MLP neurons of a small language model. Each row is named by its layer, matrix (up: input weights) and neuron, and shows model dimensions 48-175. Each number is 128 + 24 x the weight over its row's rms, rounded and kept within 0 to 255. Numbers have three digits each.
After each neuron's rows, "fires in" lists the words (lower case) most often at its 100 highest values on Wikipedia text that the model never trained on; "fires on" lists the tokens most often at its 100 highest values on Wikipedia text that the model never trained on. A number after a token or word is its count.

L16.up519:116138060114093127129113127168122122123131127124136094115143129140139144102092130161135095131095147092123141129130126120099083173085134129157142125169117138180181140139167117130107148160121132120126090135169124114135145138165199147137128167148133081103154156166104145145152131134096096138132133119104149128143109144083112118188127126112122127120108087114123109123121105162122176124173
fires in: "an" 60, "any" 5, "seminaries" 4
fires on: " an" 70, "min" 4, "cur" 4

L7.up299:128083123135084092115139136116107108128190151138142137103132048116102135123131147164132130108120142144136157124103163180092156091123129147115113132138153116117144128154126118158153110115095170130115158094124118143116105131147132131127159129161139114121122144134119156108149105108132149116176124133148136128138154143145096107082142140139143053155091122144164210125119092100154134148127
fires in: "of" 49, "ed" 12
fires on: " of" 52, "ed" 27, "us" 5

L16.up121:136132144135117175125096102132124118140160089097120114111117101131115131128112140130160105118107100130106153155116163109121106162112147127138102094137122098134113140118160142120136215096139121138153091138120111130124198106115127148118119155134069158099120085115101127111130111163144119118145097142161176136153130113113107119155139145101161122105158122108113123128183134129137156141146
fires in: "have" 33, "had" 25
fires on: " have" 33, " had" 25, "ing" 6, "ed" 5, "w" 4

L14.up412:133132116147141114166134143120101090163126111144128114102114113127113138082106102082122099144112132091158142097112158138139126085062153123136145167129106142140143112147116131174134119102133145138137108086084126135148135136130118097140111152113098122141126184112124122125100140120119125138191138121162117080148121076137182094115159113151115132114108116123198095110140129142143097111149
fires in: "by" 13, "to" 11, "of" 11, "towards" 9, "as" 9, "on" 8
fires on: " by" 13, " to" 11, " of" 11, "ing" 10, "s" 9, " as" 9

L14.up72:110090146079101121192157140097096106129093115109159158109158104156110124125137082108122121095121153122110128143101095169074143124112101171133101157117103101101158108127133141128077153121137123144128153110131147111134174126153106118124142129122104100098113161180118127157103126159166125099149108130131093115149068136089141112129120144150149112143134153118143145147120137098118116111122
fires in: "june" 18, "january" 12, "october" 12, "november" 12, "february" 10
fires on: " June" 18, " January" 12, " October" 12, " November" 12, " February" 9, " April" 8

L6.up715:135162115153082124138125122161158111114135177096138121098132127138141098157142135144076165140161147109105127133156126096105172161126193124149156108134135156153116056126134128134138138154115163086142173094104113160119100126138121115094126159121138115154159146161132149149083155077143104127114118125129108174117144136116107112119132107147155103128137143066099128180136090137089145105107
fires in: "in" 67
fires on: "In" 64, "in" 32

L19.up146:122142147128175163121183129132091119123143121130134122101103118108108095170103122119123178159114157135136140136134158159141157145115147167142117096146116132113134158107117097118128081145102151135112137146133088124109144091167157111143085123128101115130157112140121086119124100128111137115123116084136102114125116150114098136094129162094127131155142149122103115121136116098150140154143
fires in: "the" 41, "a" 20, "small" 4, "southern" 4, "larger" 4
fires on: " the" 41, " a" 23, "n" 8, " small" 4, " large" 4

L19.up483:136134170117100119149115114116108141128141135106136087100158088153097129113114107128148169120143113141098105129102165122116119131154155124139114096098130111111104091143092123151112108098105063122120162118120168147108109157137066144195160093142159183162128132140127112122143151183151089047147146112097169136126100130112163100115178129070128119115130126124143167119161146141092135143135
fires in: "of" 53, "2015" 6, "for" 5, "to" 4
fires on: " of" 54, " 2015" 6, " for" 5, " to" 4, " Lo" 4

L7.up429:137144124118089075141167146134151116132142189103092138135148110117141147161112143136114163135151122095140126072121154106100107132124162129143121157144122110125120097095122127098156122103141140081082137116059132090110124139089126106100113121120154097104121148129105109160092129109174112153136133142136144116118128123128137108139144148137140146085119102101136121130143129107100131138131
fires in: "in" 88, "entering" 4
fires on: "In" 62, " In" 31, "ing" 4

L8.up431:155123096059121117112164132137130200125121115154144142080144099158155110134159136100129159162131120127131122134139057120095104164121129165117177157111131108126119140144170111152126116179136093119136147136157145106115127143143116175153106139135115103129103151147099139143106182112104136128120142146125093123136140131120120139153138154129086197113165143166088130126138106147139169130110
fires in: "the" 29, "an" 9, "total" 7, "anniversary" 5, "estate" 5, "alone" 4
fires on: " an" 33, " the" 32, "est" 11, " total" 7, "one" 4

L21.up668:118152129130128153133104096131148110106062124123164162150144121124087099086131123175125152120181113124122145104142145140112137107125139126171182097108132127160106101111100140128114130183132126158124152115133133129145123123116164137091121122095072114126118114131132123144135103128144089128155119106139113115136127174134104105094150198142125138162104093052159109096108123146148117136145
fires in: "the" 27, "and" 21, "s" 7
fires on: " the" 30, " and" 21, "s" 9, "se" 5, "al" 4

L12.up455:118159146104115093141131170093146107097147125066085106087144159139121158100130121091148105152140105089136111102133158129112115119129121137121110122148150153144095120125122109156109111094148170188181111099151128134127087112106126128172104129140139097111148151141069145134091151171125116087097096144121159151149118136153113154150115147136155118114038101117174133122171105131111128125150
fires in: "with" 49, "of" 6, "featuring" 5, "drew" 4
fires on: " with" 46, "ing" 11, "s" 7, " of" 6, "th" 4, "w" 4

L6.up128:170165152154125134145149115109109106141160144098174131102110140137109105114182111109123143136117138110171126111068169128128127102130095108146118129125145063136095129138131111101149132148127130169174096139153108153116136134173116137156118116121128127088105164158187126161112118164139119151133151101139136183147129124119107128082126144095124091106101152096148130136137109145074125140150
fires in: "as" 41, "and" 8, "by" 7
fires on: " as" 45, " and" 10, "n" 7, " by" 7, "ur" 4

L12.up283:136105162138134100143114144142132107150093091104143125086150158131107104123139089107111118138149113120138147132153144144130167176105150147104120139171147145173154100111130156147127131132136172137127138097097128090126146138113133104155136081106143143142055141129091125137118146142136088158149096124132129156156133125154069104114118099143113120096093175147108126101137126114116112118180
fires in: "these" 21, "candidate" 9, "other" 8, "date" 5, "although" 5, "olympics" 4
fires on: "se" 23, "ly" 18, "ate" 14, "er" 11, "th" 5

L21.up270:153147156116159128103112129101141135167103109135128124117116095152123132138079067187093160114144127089109101119106113145106085134115093148176129118142127113164126109099106083129110107137126145129156125089122185146119098140118155108109102109131115152149137121152105177107148143150088132081151145122147102087106107121123142099134155162100125100146111128095123172125107136086147099123087
fires in: "the" 32, "of" 15, "in" 8, "navy" 6
fires on: " the" 32, " of" 16, " in" 8, "av" 7, " La" 5, "er" 4

L19.up629:134058145096136132135064097129164120122069092121114124102147138110139101119115116112139137118099119074121132140125139111150101117090120102132143093124137098111165143132112154133150149120120133122163131101141120143144149157115110150140059109119074143108140171137105119126120143123129127104121140158127106087116171116125084156101145136127154126091129164152158125093135135180137124114133
fires in: "and" 40, "to" 11, "of" 10
fires on: " and" 38, "ly" 14, " to" 11, " of" 10, "ally" 6

L7.up399:124099131117102147137162148162155142140126093157138096093142149155120123101114076137113133118097127100129099084179146125154140138140167115130110138089096111129059116120099158122129136148177148140190136133088102118146141142093151110120121151147152143122132105173092132110134142098106162149111118182179112122128147149109144107150116162141122133121126137168145144117117160133149123157130
fires in: "at" 28, "of" 10, "from" 10, "recognized" 6, "connected" 5
fires on: " at" 20, "g" 16, "ct" 10, " of" 10, "rom" 10, " At" 8

L7.up331:118143120096143139136125147136131138119096137091155115119121139119116125164149130127126144118103119125142128148111133153139128092138124123111085165088116129134136129100127170160108155159092128089108115195132085166157128167141127128131140111169132137092139191103119081116123133143150128102182115096157109065074156155145092121130074118131134180126118147145129101147163114153110139114117
fires in: "became" 20, "not" 13, "become" 10, "as" 9, "remained" 8, "was" 7
fires on: " became" 20, "ly" 14, " not" 13, " as" 11, " become" 11, "ed" 8

L7.up611:163133146161160092120138116124126136142130138145068155126136118165109136143123099179098127077122103150132163121129134079103133131083150157144088153145069121068128122125153117141142127111139152116175155112170090144095156111122139118166169134144140129139162158137126134161129126113162116161144151147161139140165158150103117147150112132155129092127115128128141144114153129146190126136121
fires in: "may" 11, "t" 10, "would" 9, "could" 8, "can" 8, "might" 7
fires on: " may" 11, " can" 11, "t" 10, " could" 10, "ight" 8, " would" 8

L7.up634:136203088127105117124157136116130086133110103112161117140144085125108106125140146117136127112173069145149138115139157131118144132086129117132159075111130161138128083110101110132136130155121164153127163169099116118157119146115085098123136111121111168156091155126146143127145099101163156107081085111085126103157112150137126091157174105133113132092146128117120155114194115136089129119143
fires in: "of" 86, "on" 6
fires on: " of" 86, " on" 6, "o" 4

L4.up451:093149130108158107127128153098151124140141099077128179123099128129177141120147151134134135133131131149103130151125143110180141104112137096117123098113143154115097094153156131108130138136135105126112110167117121164134166161108159133098121112090151154115140140123091143145095185133108106111135107114093068128087120107127134120115125096141131102103086090080104094137107115090148148149148
fires in: "they" 44, "many" 9, "most" 7, "family" 6, "various" 5, "these" 5
fires on: "y" 45, " many" 9, " most" 7, "ic" 6, " family" 6

L15.up546:157141147070119141158121092138107119113156119119186118099119131126151092115126089124120084142145138101154173152109157121130144107126121133111103125167182134097137086143130117110164130144128134138102178133115116087106112148151122127169135080123140141104143112129127142153124164129143164117104102129101108132130153147132132102074127142112121085142135111086136135110141085116119133125119
fires in: "of" 62
fires on: " of" 66, " every" 4

L21.up627:121166103129155139137133113143153116129084111185147153097155152113147116087141111139129146137177164173107142159086166112173141151092136135181096166098128129132115158101149114142106159075105134136114115135107140147140139178138119143132095125141126171180097172134130165118151148133126108102147133152131134111124115153115099136063119130126103157102118144121101114121106104120165161120093
fires in: "and" 37, "the" 30
fires on: " and" 37, " the" 30

L8.up36:094150107144113136167159126108150117104122117081176162118113145135164106128177099132172144132164107125119149101082112088139170126099128122107113110119122146150117071153081117150146151144131131131123107168138154157144087134116114114138167099125156129134118140103125094098131173137135114069111094104084123130169140151135166094146132141137133101115156166138149149145161152182198128155137
fires in: "for" 27, "of" 27, "azerbaijani" 7, "new" 5, "azerbaijan" 4
fires on: " of" 28, " for" 27, "ja" 11, "gra" 7, " new" 5

L15.up183:114139113125120126174142170112141113082161077080142119124137126132145125155113166162180119114138123103092132090118104117099133161134148158120148194134126172108109170107139118135149104114109148111121118115112125135090127127156110149141158116082141107159170146123120131120136129125159136147144112182112132109106104093128122097165138134144138118159147163098122172126141121125136082100135
fires in: "of" 30, "after" 8, "to" 6, "during" 5, "following" 5
fires on: " of" 32, "d" 9, "After" 8, " to" 6

L19.up688:138122135128073101122137115131094108143151149087129136112104099143133108121122088166153098182103136093160132126126113132101127146142128121096153134167102166135160112125142114151106112115119167127135150151127110126147167088120146133157154150129098149100112094137068143122078129128108109128186123128151139146160098160116133125143132114093145162110182163165150144153150112154128149127111
fires in: "it" 49, "an" 5, "itself" 4, "me" 4
fires on: " it" 50, " It" 9, "n" 5, " an" 5, " sign" 5, " Me" 4

L15.up124:139168141128151112079143148096125121134142126153160123105100163147103119114153135123086112127162133154129150113117152128153172136118122095115096165101140120128131117146153126119110124119105051124118182106131131101106126140123147138141125142164099101133147116102138124097102166133132098162082104143162113088147121104101105089108118154140101060088121120099129140129162066123097101135123
fires in: "as" 47, "for" 8, "when" 5, "which" 5, "where" 4
fires on: " as" 26, " As" 15, " Ch" 12, "s" 12, " for" 8, " when" 6

L6.up509:117135137163133098139127149143164135081102108141139114142142121140098104143101070129111162175127097112126171116109141106074138130092149147116123173150162146134189128137149128115140133102141144136095138070156090117095074124157160114140137100073120159156124156112103158096113120116149133156130138151122123086126147153143115128171139109122120116090115134142098135121112103115091116125155
fires in: "these" 16, "other" 13, "authority" 7, "collaborative" 5, "file" 5, "certain" 5
fires on: "th" 30, "se" 18, "la" 9, "in" 7, "or" 6, "er" 6

L14.up554:116129175127114097150070119123115111131130154119079133107112152091115110140134108131110191175107130129140107159105122120114106123164143110130127125122086146116151142108128098116109135153075157138146133165170145107126133075116083110144139136114137070125105115131061098150169146139141153138137089090122122108131131138184129105159118142134091154139166142128125166163139111113134116132109
fires in: "it" 45, "served" 10
fires on: " It" 40, "s" 18, " served" 10, " it" 5, "me" 5, "ing" 4

L4.up212:107122099095150154149113173139103104152133136089133133167121104135090120113121145165108129103138096112091133130129141089125076137128141140103112153119128137118155171127137168163142148112167153153139113123107072151158176097086138169168118153164081162134138113112145083122133118127136111096113142155090125167129125151113120147112133148129194136108148131111106128103142110095089125155139
fires in: "had" 68, "preceded" 12, "has" 10
fires on: " had" 68, "c" 13, " has" 10

L6.up48:121135129125121099169118105127156087122105086174136101142147122088100173153151104148127102132116131093161112160126153112110157125103103122125159160109106096129140099135193144142114128141117137121091098115145136096127122157099169114134089139125133149143095128146114087131090145085073112111128102132144144130080113120120113088121168144085100099084111123133162124158152145132108113136200
fires in: "by" 63, "while" 11
fires on: " by" 63, " while" 11, " be" 9, "mer" 4

L4.up43:164129102112108142106140099110171134147143099115120169161150140109136093139120071149153115120168114186157105167114091141160119111143124106096128148123149128121117151176114150089106114127121128105142151147108135197153118131117131143145172130141109112141159125119120102152128131150127123165137157147118101096138166153064128119095131124166133106123122102118117146118117099097152074135142
fires in: "to" 19, "sr" 10, "who" 10, "nizami" 6, "ukraine" 5
fires on: " to" 26, "r" 15, " who" 15, "k" 10, "iz" 6, "n" 6

L6.up203:136143093158132118158151125147151125108111101112129131093138101145131092085118146132139116083167113141204129111078123144105132109121096124131133143152116123137127076124128174104193119166140161110132151119104147120134136153159114114137140049116107156126151118160142115134116100063119121108138122126101153101137150139108127101171135110129168164151101122104131143133094115106134125122131
fires in: "of" 49, "platform" 7, "shark" 6, "letters" 4
fires on: " of" 50, "t" 12, "ar" 10, "ry" 9, "ri" 8, "tt" 4

L15.up314:150127107104141123100126128079133147109152135119124133071151158131124135130113135100128182148106137117118148135124128147079076157129077146142121162124103132110150163144119118164121139112113136179097138137149111139113094087139161137134131136101170103126131162156101148120139153131121133073117133123130128080172124133121149149159173135076114111140105145130148168133120097133153107147117
fires in: "with" 32, "federal" 11, "j" 7, "murder" 6, "biography" 5, "equivalent" 4
fires on: " with" 33, "ur" 15, "er" 14, " J" 11, "ography" 5, "iv" 5

L7.up514:157155105141158101143146148136150118176093174099132120115118177101120152126146082110120048120079105107133099099129161106143141119148162135122124172118116141154087109118157097114155152115093142131136104142145165101158126159170114151148110127119152150127158123135091121111150100105079072123125156140166135099119128115176144111144153134152118148102137085115102104112145133081168091127134
fires in: "as" 40, "on" 23, "by" 7
fires on: " as" 45, " on" 24, " by" 7, "o" 4, "or" 4

L6.up752:132138101132123123123121130134146093150108156152138142121145124111131088166147127128105102162128138123142135140094100123118126188138151110117103109094144173148139111112103126140139139138144140117125153127127149106164119106131127090131105131144110075193143107113106116101125165151130150047105122096108122120149111136140141106136143121110107185124118136114106124131140114136163134130094
fires in: "the" 78, "each" 4
fires on: " The" 40, "The" 37, "the" 6, "ha" 4, " each" 4

L7.up278:088133127114125107120119147101115104123125106097166183147094122102152133160115110123121123116138091103115134158155124136125153153135122123185187108093138126113170116118140170111139121110153107112138134084103157174115158102085109126165144130128151151164192103166115097143144130150121101138087079154139147112110111174060135156096153139159146140165079140141101143138123107115111131135143
fires in: "to" 30, "have" 26, "has" 18, "he" 12, "had" 6
fires on: " to" 30, " have" 26, " has" 18, " he" 12, " had" 6

L7.up594:114171124142083126164148120152154118156130144129167143078134151108104147154112100090101167166145200108127127109075146166124096173125130116140170147121143135135091136144105122142137138155128135152154141129138156156124144169103173109121105158111122095112133123156125105119143115077126139166125157123157123141117086145128148124119120145101144122128126145095081146116086093100114121123105
fires in: "northern" 15, "southern" 12, "western" 10, "each" 9, "eastern" 7, "whose" 6
fires on: "n" 54, "se" 7, " each" 6, "in" 5, " of" 4, " and" 4

L19.up66:138168111156136121112120105138114152118093131132108120079188100119142095119106106132063151154113151133145153096140141122162173113142119116134088123057129144094116103107145126129131154119105152135147125150127131138099141116116177116124123125172095110123142122122116152094115139164174163120099108120133091159135111142138089123135118151122116175161107112147110134117121131089127184142120
fires in: "the" 72
fires on: " the" 70, "s" 6, " The" 4

L14.up263:126154099137130120164101143124120132119113123134155106125115125112127125106130127116107112091140115117106150143095121129093135134079169102136120095111141104069171138136150145204143173134147087118136110122094123118132169153140144128098093140137125121113100141120150120149146136123106142150170154130152136155155173116167088119133149122126114125138061133139114100121139161116109136092126
fires in: "as" 33, "is" 13, "was" 5, "of" 4, "towards" 4
fires on: " as" 40, " is" 13, " was" 5, "s" 5, " of" 4

L14.up496:148131137125097110173119118122105130117111148149165136092115141136116166140132093091149127111118116111128124130092124124172112115121150095150109130124107080156104128154145103144152155133121133163139118086086116135130157156119120156163098114145105155140102155095117080102126141119137111099127128151164141104149150122120127138136114138111209094121138114122105164132167120103145118143161
fires in: "to" 18, "as" 15, "by" 11, "on" 8, "than" 6, "via" 5
fires on: " to" 20, " as" 15, " by" 11, " on" 8, " than" 6, "a" 5

L15.up553:125146129114105129125134101098148100184074114136199133137131127112133125099163139143148123139147104125150159150101143136123183143106120136135113130141133134101131135120157142113171121145135081088157160146136135143120127156155154133082125129123117131084149140121123135100172168121168127142100095150151114099090142138112121078134124124103105109127110101095150137122165052151121129120112
fires in: "to" 23, "for" 18, "as" 17, "when" 9, "did" 6
fires on: " to" 25, " for" 23, " as" 20, " when" 10, " did" 6, "es" 4

L21.up482:132151122088129158150138122128182119115138087124136136100114148139123136108143069109081112160129138114056131115083167065146127109120123103147136095172145124136097134115116163170128145135111122143143110116081125113105119138130163182106118122141106131095146161140107114173121116119132114131150158122129100100106141079147117136143164151113147115098091104139188125137097130114137097115161
fires in: "with" 31, "of" 13, "in" 7, "main" 5
fires on: " with" 32, " of" 13, " main" 5, " in" 5, "in" 4, "est" 4

L21.up695:127113130113134156156123132099124138116079105118149129116157154091130124133128097126119126097120100128134129189107097113186109131158127162135154152090132121116114126083115137121178155099178133134116155094150094089118142146130113129101140139124085128091138154110100135131123137117135115088098112127165118101098097115151139077109142120142083131165082151131147099166133128111134176124130
fires in: "on" 19, "october" 12, "june" 9, "november" 8, "september" 6, "born" 6
fires on: " on" 20, " October" 12, " June" 9, " November" 8, " September" 6, "born" 6

L7.up253:143153127125105130160155142113135105149138149149151152088127122119115131092150109092129107140111114125083119125129126133167164110142156138129140118110125074114144180119135127147149170124137136119127111143132107097146132142114092132173099099204124133119124122138152094146156091086099118118138098123134162161139119109123140098107103166110112139135126117105134101129160166154127103125150
fires in: "by" 27, "as" 12, "ret" 9, "on" 8, "via" 7
fires on: " by" 17, " Re" 17, "s" 16, " on" 9, "y" 9, "a" 7

L14.up425:113131119159122134146140176103126106093114153122168068130146158095113126139144083084134102077176131136120088127101112103122160124125159153170114144154146129156087165140151106147125130123165090106151144150094147164125152129121108186117148135140117138115089168122150109096089125113111122139116131139131161084106120094127124140104125088126106162143111145103140144122111124089119137092100
fires in: "was" 42, "of" 13, "despite" 6, "to" 5, "had" 5, "after" 4
fires on: " was" 43, " of" 13, "ite" 7, " to" 5, " had" 5

L4.up448:157132140152113131142136121146084162128078125120138174159100153148176112121152155118120116107128122146162148101140157149122141109120124126144135168121123105146158147115132126136120161063115109155124112153155075115097150152121107151112115122131106113102114077127099127158109151124115164135142133134166119130127172128101135125106135087152143108119089094130170101132143141128088130139123
fires in: "be" 22, "one" 11, "is" 8, "a" 6, "becoming" 4, "providing" 4
fires on: " be" 25, "ing" 16, "ang" 12, "e" 12, "a" 9, " is" 8

L7.up348:108129123110159123122091134130119113161114107102150140110111148143135123162191159134106072108115116107093144154092179095146137077162133121107072133104164122088154168131146132169108118126115095124150102162113123108138145178146112135117116109179155138116158107108106093141113125137117127115125088132160131120105156107105079138137096134139129147102095129151145108161123139148124133132153
fires in: "became" 29, "was" 19, "be" 15, "is" 9, "been" 8, "become" 7
fires on: " became" 29, " was" 17, " be" 15, " is" 9, " been" 8, " become" 8

L15.up293:098108138137121123156140094171137108121138129097154133081149116113118114174163082123165116120085128105151111125092096113118132112167146101089127135134171116104124105132142109127160149135144117111150145126096170126108117151103147106107129147088172133149131119126077131140169140114082120104173116154117116111115168141150175099118134140128096144102132116175140163130139145147108125120116
fires in: "at" 67, "of" 17, "from" 7
fires on: " at" 63, " of" 17, " from" 7, " At" 4

L14.up227:151143125154131119199126161179148116132132097131155161130126124150117135098128121140162106153164130121115130160154135117120143142091164170149130106131142138146133122113160141173158148177115155130163122131144124136117177122132143138114119091132106142117126107130150133145088166113160160111141077157123113110116158166135116133147111130118085176086086165170102105150150122116137114146101
fires in: "is" 24, "s" 23, "was" 15, "its" 5
fires on: "s" 47, " is" 24, " was" 15, "son" 4

L21.up267:151162097094107112136129105112099131090102117120135108136130141130130122104107076161129131137140108098106128153167112138168104105139168096135166135149134125130148101115104172162168115154137156089141149124147145132097150167109115131194127104129121154101125081106118089145151144083096127092117152113131146080115118121096146135095125147129170120111127127158102132122178107162140132132171
fires in: "to" 42, "never" 9, "not" 7, "t" 5
fires on: " to" 42, "ver" 10, " not" 7, "t" 5, "ly" 5

L8.up108:100134148122129094083141094121095161141140125140129117141096145167154153120129083130127135109093104121080128113116101132108106132106148155141145117117140133096131159145166140141081168126106136184172121149118117117112178103129115103178110090114130158108115121137122129100103108097116092144125077204149096113131103154104113108113141113115157138131135118093130126149105107133125147169157
fires in: "first" 27, "only" 20, "best" 9, "almost" 7, "top" 5, "justice" 5
fires on: " first" 27, "st" 24, " only" 20, "p" 5, "east" 4, " had" 4

L19.up255:154143134172079097119143126139102140127135082118130139121153121157126103146171135089092140142116132110119092128120147116127149137108165119139108149127123105149154105151105083125098122126123157128103160128162133129093172144135145119148084168108155088178136124121139137099138123099206133064107126131135128111118082145128125108117122163097105153151120174134121170138161108104114139101128
fires in: "the" 75, "in" 4
fires on: " the" 76, " in" 4

L16.up15:137151138167167124158162150132144137152117169129154135108158104163153118157153084108066139155162146118123129121126171122073134112140115164125195112119131106154144126141126116147095128131142115133117131137160126144103103168120118159109149121157097106113147086113161152083108128126160123127133139104172110100128111121105115164074137150138087115120110136124142115133108095112148107062146
fires in: "the" 35, "this" 22, "historical" 5, "important" 5
fires on: " the" 35, " this" 15, "s" 12, "ical" 7, "ant" 5, "i" 4

L21.up84:136160116094097150124168139122111133135114117162096153117154122135124127129114134173164123144176077093095124140144113111106112167103146155064126126141129118083123133098114123107148121139123116132160144155109139097134134131115052169186109096143104110155133142117112114112164139105123073078121192138111138131146124145130113124179118136088158163127124125137154132129082147118115097113125
fires in: "had" 21, "they" 15, "it" 14, "von" 4
fires on: " had" 21, " it" 16, "y" 14, " Gu" 8, " the" 5

L7.up182:122129117126094065081097104097175102118093123120103140152135117133141102117136083152167155113144109117142161195145130155158123143115116148134107127091156112100108118107139139107115133134139144104133146105145131130143109146094127130167129117139139149100151116157069144131128157141127101158128180167130078061107121127097114118116080095148101125087141131099137121119135136170133146117109
fires in: "they" 49, "to" 20, "who" 10, "should" 4
fires on: "y" 49, " to" 23, "ho" 5, " who" 5, "d" 5

L4.up105:135187128111113155127176126157115104153102136129150140157170089097116097189134131138054159136113169148147078102131102109106160134099207143142120122110090130104085105163162163161133136155096125142139121121091175152142131120146137117120150124117138142119128146177109125087122103139156118102121126082155137115108104148112173111111117141141117130136116152106107137153158140141091129109125
fires in: "during" 29, "up" 18, "n" 8, "the" 6, "into" 5, "early" 5
fires on: " during" 27, " up" 25, "N" 8, " the" 6

L21.up610:164143082108139105142088094144142072114094151139159116139118150108093162143164085137146100141075125100107123080098087109124129092149101117122138155106075101119173143116131120136109151128111126183145140126148120117106109093139165134141109129138136143110139170146132119116119091101133162111107101163142178151116099124110122086109125148111123129170151118132123142128141134118094114140116
fires in: "at" 26, "by" 20, "with" 9, "for" 6, "an" 5
fires on: " at" 27, " by" 20, " An" 14, " with" 9, " for" 8, " For" 5

L10.up36:166118163107091109150124144092131158093142119112154136136144105128099150150154101129094136155092181128115099136085141089137176158128134126112104152110132131132141144119131100128159155124168150127147114105101148138166134147114112133149104079137123112175151134162115124154130088126152141145153095142149136142163143126137161068112136142112124156092125104110100087150147118120177085105127
fires in: "on" 52, "of" 12, "8" 4
fires on: " on" 51, " of" 12, " 19" 6, " 18" 5, " 8" 4

L4.up373:128164114110137111117177107092128108105121120107100214128180144156130140092129083130089160135151119148134165152120108117130156143134140169170108136123116141099130133116145138143091104141113159121110119111093142110129087105116136136173112101096110117106131156124079087161146134126114138138126156114112118109170152138069153094140082127163137088157100121116103117099127142115184090133130
fires in: "can" 26, "may" 12, "similar" 7, "could" 5
fires on: " can" 44, "im" 26, " may" 13, " could" 6, "sh" 4

L14.up176:094136111068081131127103094094120141146119093116165112144109078141116118119128113141092141125144099134119153117096116105134151135132097118148158118149119114116126134164133102127117174154153165150139139093092126153140137140163156113166137133119158167126149132112136122124156077133130137153133100156126159088140090145139150065130152127144136081134152136097134132087099136108114057133130
fires in: "in" 36, "of" 17, "at" 8, "on" 7, "to" 5
fires on: " in" 43, " of" 18, " on" 8, " at" 8, " to" 5, "ra" 5

L6.up647:086150187136127135170110102158104167153147136070080122098088148141140150149095109129091115145102091107135101125118100138103125120109114116114133147092142161119150129121157159142110153142147122120159163097146084134155118107131116108163142119106110125146097087116098113129155117162133078149142105182185153131101152119128081115148094160155096133108130111113109152121118128122123144164129
fires in: "also" 30, "only" 10, "almost" 7, "institute" 6, "attempt" 5
fires on: " also" 26, "st" 18, " only" 10, "it" 9, "te" 8

L4.up328:120148065159123112123133159134112140147140083136120168120138122116155112173137108143103140165130114097095124109165164086117108110130094129124119117111096178131149158138110135146159145101117169099143146128145134149122139113100097124130135167141106094173108152122128104115075168081113108126102139147092131075143142135125145102126105137191140158092158110105105126125123127154102133136082
fires in: "it" 68, "itself" 4
fires on: " it" 70, "Ch" 9, "ch" 8, "it" 5, "t" 4

L16.up230:172103146125124139120111104108079149103156071089142110096111121170100112152085116113108131126123143065097134114121138086102107153115110148135162152148128128119140189154115125105182128120125147130112134103097136158141164138142140152087105109111166158100128150120141122133118162110134112057133121150117132066126112141132136157149121151113142128123116133117127117163173129129104123113128
fires in: "of" 32, "to" 15, "into" 7, "a" 4, "1" 4
fires on: " of" 32, " to" 15, " into" 7, " 1" 5, " a" 4